{
  "intermediate_size": 960,
  "vocab_size": 1024,
  "norm_eps": 1e-06,
  "positions": "rope",
  "rope_theta": 500000.0,
  "init": "uniform",
  "init_std_up": 0.0361,
  "init_std_down": 0.00903,
  "init_out_by_depth": true,
  "max_seq_len": 2048
}
MLP neurons of a small language model. Each row is named by its layer, matrix (up: input weights) and neuron, and shows model dimensions 0-191. Each number is 128 + 32 x the weight over its row's rms, rounded and kept within 0 to 255. Numbers have three digits each.
Before each neuron's rows, "fires on" lists the tokens most often at its 100 highest values on Wikipedia text that the model never trained on.

fires on: "il", "el", "ed", "ade", "am", "her"
L2.up642:090099090087126092117139116141107184134119120114129160130138152115102167126141185118129136149106089055132172184163086124062107139158161104175101133102101105101043151091123164083150050081166121152128114127159072113130166157093096135079053146116042128148137147200122085120159182143163129154092125145078148093124162167159133129136118084127114099112151075153138115099164143079163199151175149134111116090141122130137156099076106120083149148143190055161130211124105182123115096072119132160170147111065092156133095117121112139113146125118104121119144106157083174165126132135140128148

fires on: "ur", " also", "ver", " sy", " ab"
L2.up438:172131155082134062122097125118083192135124184154110179132112142152084173119069143102135148167111104096138124126142122178089076164100113104107116126099120194159115175122116151127086066079135171145167150095132176107066107165107149098120058118140099185128075124118137079106103116065072107155158116117192116112136132151125147107098118123119108098076105067110096119144160153131135186117155152161175149104173105107110127124134090105149130154108158068143146155135153144096169202104148157155175099086144098132077106127125166081139158136099098161071085183155066142151103102139206090148

fires on: "ly", "ok", "ate", "end", "ake", "d"
L2.up327:130106107117160143100129126152163125063067145118136134188142159087163136110152156151108148142109104069184115117113114176166129133158117116077102155096110072118167171113117100097134129087111116150154095129043071109159153134068138143098116117092112121167068131186136125118143166068130108159094151128094143129116193183085074139131122146086106128170097086068139114079177134106063083195067129149155072090113172147138131112175133153106158097171163149155127119192129187072117096078110165127123112163054123154133169157090160157156115110120107108106090137148061109163152141129147145123

fires on: "r", "g", "or", "c", "os"
L2.up272:134127090102161116120143082100098144149137115109111076152075084129124183125131160153143181117105142057133126093180147144117119167161138150087081130132100128178078139070156154176105123123139156134155112117129084129109124102081160065133119148113146137105142137177110153106102234118094126140148128098127151133131113159098101155093111152096152130107088093137117179144162168103120141149103134094100130079144118175088076089126174117132172201115134091162151187181134205092088089089110163187167176146109066113103223125147125130128176164160079117079200138148098176131116140159143087146

fires on: " as", " des"
L2.up501:127144191129142159130081155131160132080110136159088120128143134040126161124075087170135110114141123128137186088142110100150137126111153111107096161060096125132081179105074137069084098047194094135182114114114109137127103106102225082063144152150116128149159133187118080121137151089060104126102135145161141112156136156119102126085107106073105124178115150151079088110109105143099124179066180086113141118098146138124146136170156193091166134157094088131149159198091163121126103098144131095113127122117150113064145144109120127086121082151149108064127093098087137123173153090147089103

fires on: "ation", "g", "al", "\n\n", "fer", " th"
L2.up229:155149130093140093139123085139141133079085150099157139168127075123120160112100115069070151122109151080101148104157159138124067096140100143141090175144134076133122185165106169123107117111167153173112113123166067060140158114068151116085078168172131152151149099125110133174115138124128107120130120126142173067152134206133100140085128133080154174104080170090102150135111101159114133131108218145149103108127081176157120142160173151110180147161098065168118084144138185184137105088173096115126106122150095135086138051122115206139119134188107097162076138126093154177099115182134144123

fires on: " not", "ated", "ating", "ular", " first"
L2.up878:113120109076126134113091117140117149084056146121133144189132165063183131167142171167118135130137134121142125113142178126134103152090163146158072106094144100164149127153044128049142077121161106130180153127082096123129109139052164092055137131126131141125091122130142133130117136080145091173110152107106127123111139189108125158128125123054102123138120158112038126114177112114075125120160202163117053135128113173146158170208102186122153171141170105148095159176124103120096051162180134123125137116116154176057115106085097170128135114130145141096115109130102173159122115162171127104

fires on: "ic", " des", "ics", " de", "ific", " as"
L2.up429:132114153143116096126113114129168167121093140139148110132139122148153143122148110144137135081178080132169128046176155179114130113117122117103118128049134132171098210120101167086133098089163121140129114073106069134095111068074154146126094154105086134134093153192133080110079199066109106192127078139153134060109159138110074152123177077083105090121113152113049124161174205162085170141127128148147116078141100120121100134163112136136176141123111135173112147173065163170135117107128203133131148126073146148098150107107116157078131096139150128092126182160114160126162136141145120067

fires on: ",", "ly", " f"
L2.up284:085120087134176130100091128119105107104084109110183138113095122113171122170091130075076133124122130045181139071111124193160130135129127156117114106136135112142136134140102188107120083066152110152161128130118095128163155142092131086067120107141031140152056142206085085104158118120124181106096144169151145063121140150112098166091121096110118131111128116069141152063154115104084101184144152112186065099102128131132124110128151171115149125101180067111191147201175146089142139138129145093116095144126144161093119109108130134140113100109154136156071187118024132138146118143146143131

fires on: ";", ");"
L2.up255:157145116152148145126128069017166184104048083186171116066144144096167108075183152135089161144127137159167153110194136103123079166124117126113132148110167135180135136121093136111102098154152106188101176073099052139161083092137135181156147118138140130128102099191090162164069146134127135145128070100133158163120158131095148116124104129198156173101144167152095074126106171168142109111140142138116137120103148143158162147106108114118118129137097119095104140185118174129107115130166116138176158134119139121167173090121170106096133205184130157150147164104134140108209102148119168100

fires on: " be", "re", " m", " ad"
L2.up455:140148085099173121115110120095150123129079113105115171124126145118156131121130132154126147117128121083189090087147116161145116194126131151108091126121163125106146173188115119148127132130140076130185137132152104097188147121115142147144117138129058101143079155130123133141103154124163099109123141148144133140143236165059095102141095088136067121135084173139129082050158185097083097203126154165130066111097139145116112120149161124114066109136140069131137191197124165142102098073077131100088174139133116118065131065129154119117083160123099114151079148108029159106155144156153101062

fires on: " l", " e", "her"
L2.up481:072145140138156078086118109114173168162091107164127165110127199104101128107088086131160129098127100101164162163120139189092077156080117122144130145096124129180143129135158090080139096152164114138154192035132125109150129055124082139126110113112107123133071138185118166104158130104146111187132136124078134125145140119085075119088102030195051106108109106118087089084160131092158109125109128121090138151079108138118143153104067140097134132109110162146154205151195111092137092131164144151111157132021100141111153118160145135131094129107151139124111137127091138169188167111124105120

fires on: " to", " ", " c"
L2.up315:117151144125186131069069144113154162159042122120145172141116148100209086162142152134095140138121108099135162129120115152163149170134100142132112108118111142147148183101124103081102144121127082171196154092114141117151149116113146147072183081126088129123046134137141083090110157087200132094111107140167156103105154151107075109129100084145076156142093154086114121070155195071112113183140182147135131115083164149117105171167138130083131109114163140153097115196212087085094073114154139097108117113119164119090136115083118135107086097117113076156123190148102147151163103145178159101

fires on: " ", "ut", "art", ",", " o", " time"
L2.up551:125182103109163097158092118129087098107107132181140144121157116124188124117185114121066131103149161089157117081143128104167099099109096107139107104117104114082083173132156126073123107142115113092149172156120101155163105096145146111054163140151030113157049145148098141127117140130156100084128124128138155135122206173136059102109079045143107142128115100113122141077150155078106113171139114113136096089090151147145108175126106197106178185148102087120120085140145141133085065093134158091089154146070177073132104081073151136139102100109097135100161137109058145133154087150161153084

fires on: "os", "ame"
L2.up897:152073147032138127096155111077144142129101074137103108204128137137137135076193144113129125187162118125114169131166112152119053133103099112093118137132110151143112158149090134045142069183121145159147168111122062143127120060124121102146087162130097125144157171204090149154113155093109145163147085130137118146123190205130070129076124110190166146054142129156087079066129168092105142144102098122103157072090123114131157122119072125141123192143135093123075163117129125139061076134137148146175146129102137094077174089124139114095134154139128077104137140129127134120115094146138138115

fires on: "ated", "eat", "ud", "ed", "and"
L2.up603:116111097099108059115098137166138148093153103143081102198171193146121135118092092128133158101139085182137070141136147159094161187067130113168139109131134147155105123181089183111153143113128134156141143097171123145128193181111101068123077124096168159131145109128117108075200201032117089136117117139139113118160100199077105137148127125087090096106134124170111117178165148125115132151161198148122123142174134116074138119106112110116166147076200060155142149164120096087197159151062158136088123136109066120112130122142140122125135092121129129108082102136085146117162108125156168126

fires on: " with"
L2.up853:089141154113080133125136100085142148194137146171136115140151114139093156107125164113142127127073074156109123172115073159012105116085106112120146159138113171138119162147146118135103105132084224169140114046212137128060109139112180158115108103125141115136135178149055132069137126114114162176197114139165109106113126099158133119085121122129145148061103118117120118146124201049128160098125102126087102125174114093111169140157149109182147109113087121165141122106101126096175135102141141102141138141145131182079074122119172169083125104098114189154074090082161102091136133116121110142

fires on: " s", "-", "0", " r", " att", " act"
L2.up212:176090169108190180141149092146133116073152155103144140167130092060157127092120158107101153198095132126091130105124119177103132112133116159102102123117092113091094127120083087096093095106149166099177143128120091093086184127100185093067122126181058155202127151142154095154104185162158118095157118158167145152147161130114114078116135168071143151140159165102078156044123143136112076119128169193140087101125167080122125134162233132161139148093150087122161122094095225164103125147135114147115124136131097103168131159091100153131095120080133117153119151156107137149164138137150145128

fires on: "e", "ok", " ", "it", "ar", "l"
L2.up179:146139123134166071128080100121113121052110094105107198142145187080195126139126103200137127105089184091172139115119139152165134158145144092166087107174137080119099170150117107115129114137112088147141173149091127134197134131098140158099104140139100126106073123166124101145106124098126084199094115171170131126166148178092084160126122104162133102180143087152152161063213135132084115206112165167116110095112148117134139130111132185096158130147196108166133126161112130116125073069092142164035119140063092103148151132136124143129127086117092102158136184150081127181144134135138119103

fires on: "qu"
L2.up655:127074129089171142057102080052165155122114171117144081149112098110122169151178147179081186175176125117159104110120146144115096144087085147098135124133116161141095170135096134072102109119140110165161153155162131158142097086121169122148073153180153127149074169217126112099147180120145179155144107177157148100127144211152120129115113081118105116090127159114099125099142156132136147123064185157160073070120092079148109136148164108197140110126099127099155114172144133116122148122193113142179101151065148154110171067092099136105087138142073138123155148122110130081140166135169173099

fires on: " ", ";", "all", "ot"
L2.up73:148110212100111060129107084101127154111100123149128087151161138083129107130178142174082126121161109058163122073209090110112105140096143112152099105082146080081084136124144136095134022120113121106166082062111136110141068125131159142084136120109164143105075097178063075150137154069066133162134160111162125130087132133113077062109089136107141124129135117171055122154121128146159184135139139137175171086127091122135156153140125145119183099145081118147169126124096186104146124121152152110163140087145100101147149088130124099093119153119187177093114064116118108167153115105128090147

fires on: ")", " not"
L2.up770:143177160097117144153104138124100118073081172112119135116131081060214139129114118122081131152125116113162127067176134140134127123141135172151109089119136105081103200144134106050102134078119162140202088120139131147143160107138158056105145064152088070112109138137099097117126150090105109141193143124118174114145114141108065108092106087076096151112147184104141120045097121125058112143164130134170077107096158134195135187153139138115096108139176052145092137139118111144103110135185114094126158115141130130137134083098100161159102126112134128112145113180066186155145065172151136097

fires on: "0"
L2.up542:104109110108141130119110101095100117081077077185134155136151106083173115113161145141149137128137150106110128108225134134121135130097052156135089099145079105121068104135120093099071056138152092124121179106129097104151136094118131141135141162154117095226148160135072092129133107130128135111140077131138153154127217157094108134111110135103114166125137156144078138104105106150064137095152100134105154067095138138136059140147159149115100127148086149143096097178137143202118110185173155143130132141063145074108172099154096115108111176169161108085188120119111161129147154124181197043

fires on: "ou", "el", "ur"
L2.up197:073150108155110125104135116087162198165119146143114142127137141167119223065118167129116162140090103147140155150107173121053119097110144135120154176138154160116143121165114169133110164105102144149143131127198175159088045165106057164132134150134176165150132141139085123110099129100092176153123163154162122109139175121124198082126162113121143096093108071109117162150137093177138148080071137123169140167140071100171131113110126062140102136094118099102154137107165069138162213115163115108213114084158121126107102102178114130095146145149129185118069077162134128118171163121161142114

fires on: "e", "ame", "ate"
L2.up840:119134109121110147067129111105093098072053092096150148154108171071115142125171104137167152139203150073155107103121109117101130193092078159123109142145104158151054127112103111130127132161162090115110132085099001122131162078070154113155105120105127157152113140145089173164149151053100091117133132101161146143140172196132124139146179126106116139124142099144142177101157150071127108155119138158129121096063144130104151137099083193128120125160156107137138167217145138112116073142113179113122133131116182122127143153131118119061143091207132098059137123101132146193140131112151116138

fires on: "c", "ts", "s", " t", "m", "ag"
L2.up527:093097149119078072102111159122172119151133090143139105171152182108144190079121112095166107144173084103120140159180219086117113181063102108078128122134099142168098160114125156049099045104219129120128166098094156145114115167086130114141096117133182178129184141152131140134088176123088147187175127166183105129170159200105114143093104154162181093105137140127136141136131122113090143132116162180129132132120090124120146128122118160153176106119109110116104170112088162111133087177138116175138076123137133145106108098095169117132171075104075166100087140113090136121120096201127124122

fires on: "ual", "ious", "ular", "ral", "resent", " includ"
L2.up493:140141128112108124134142112135137158121114137140134054132080103116122114107123118104060113139154101122155135123182167103133069106127105088138078108098158109129109130117116167122166078083150145108175096079141042113061133122092103103112066127157173111193152142130100067182121115106079148149137104105120155090085106166071149110140111130056146107156130168128095109153150110152141190072102101165211108068178054129212104149149145114116171126156119160176143138142100237159146099114151132133155093119178103146142121085087121137147114154160157136102075190126108133155114154143135135094

fires on: " not", "ly", "ely", "her", "ily", " have"
L2.up807:119122133165106161037107159083131097124095130201125156128126139144133121149177121168091114117131069093167138113110170167120132122134163127150109125133166167172148171149136145106144112101143156166187171111103130140182104152144049125124178081084078106106038148147143116040113165053115107139119131133152140127124108123069084116106112094165090105129162105109121129053211131114160068200093181148097089076071143083083094163151116142137104087101160148134111167161100086086110103176142100133108100060110118117126116135112157138114106132094140097123141149147089158154151124163128104117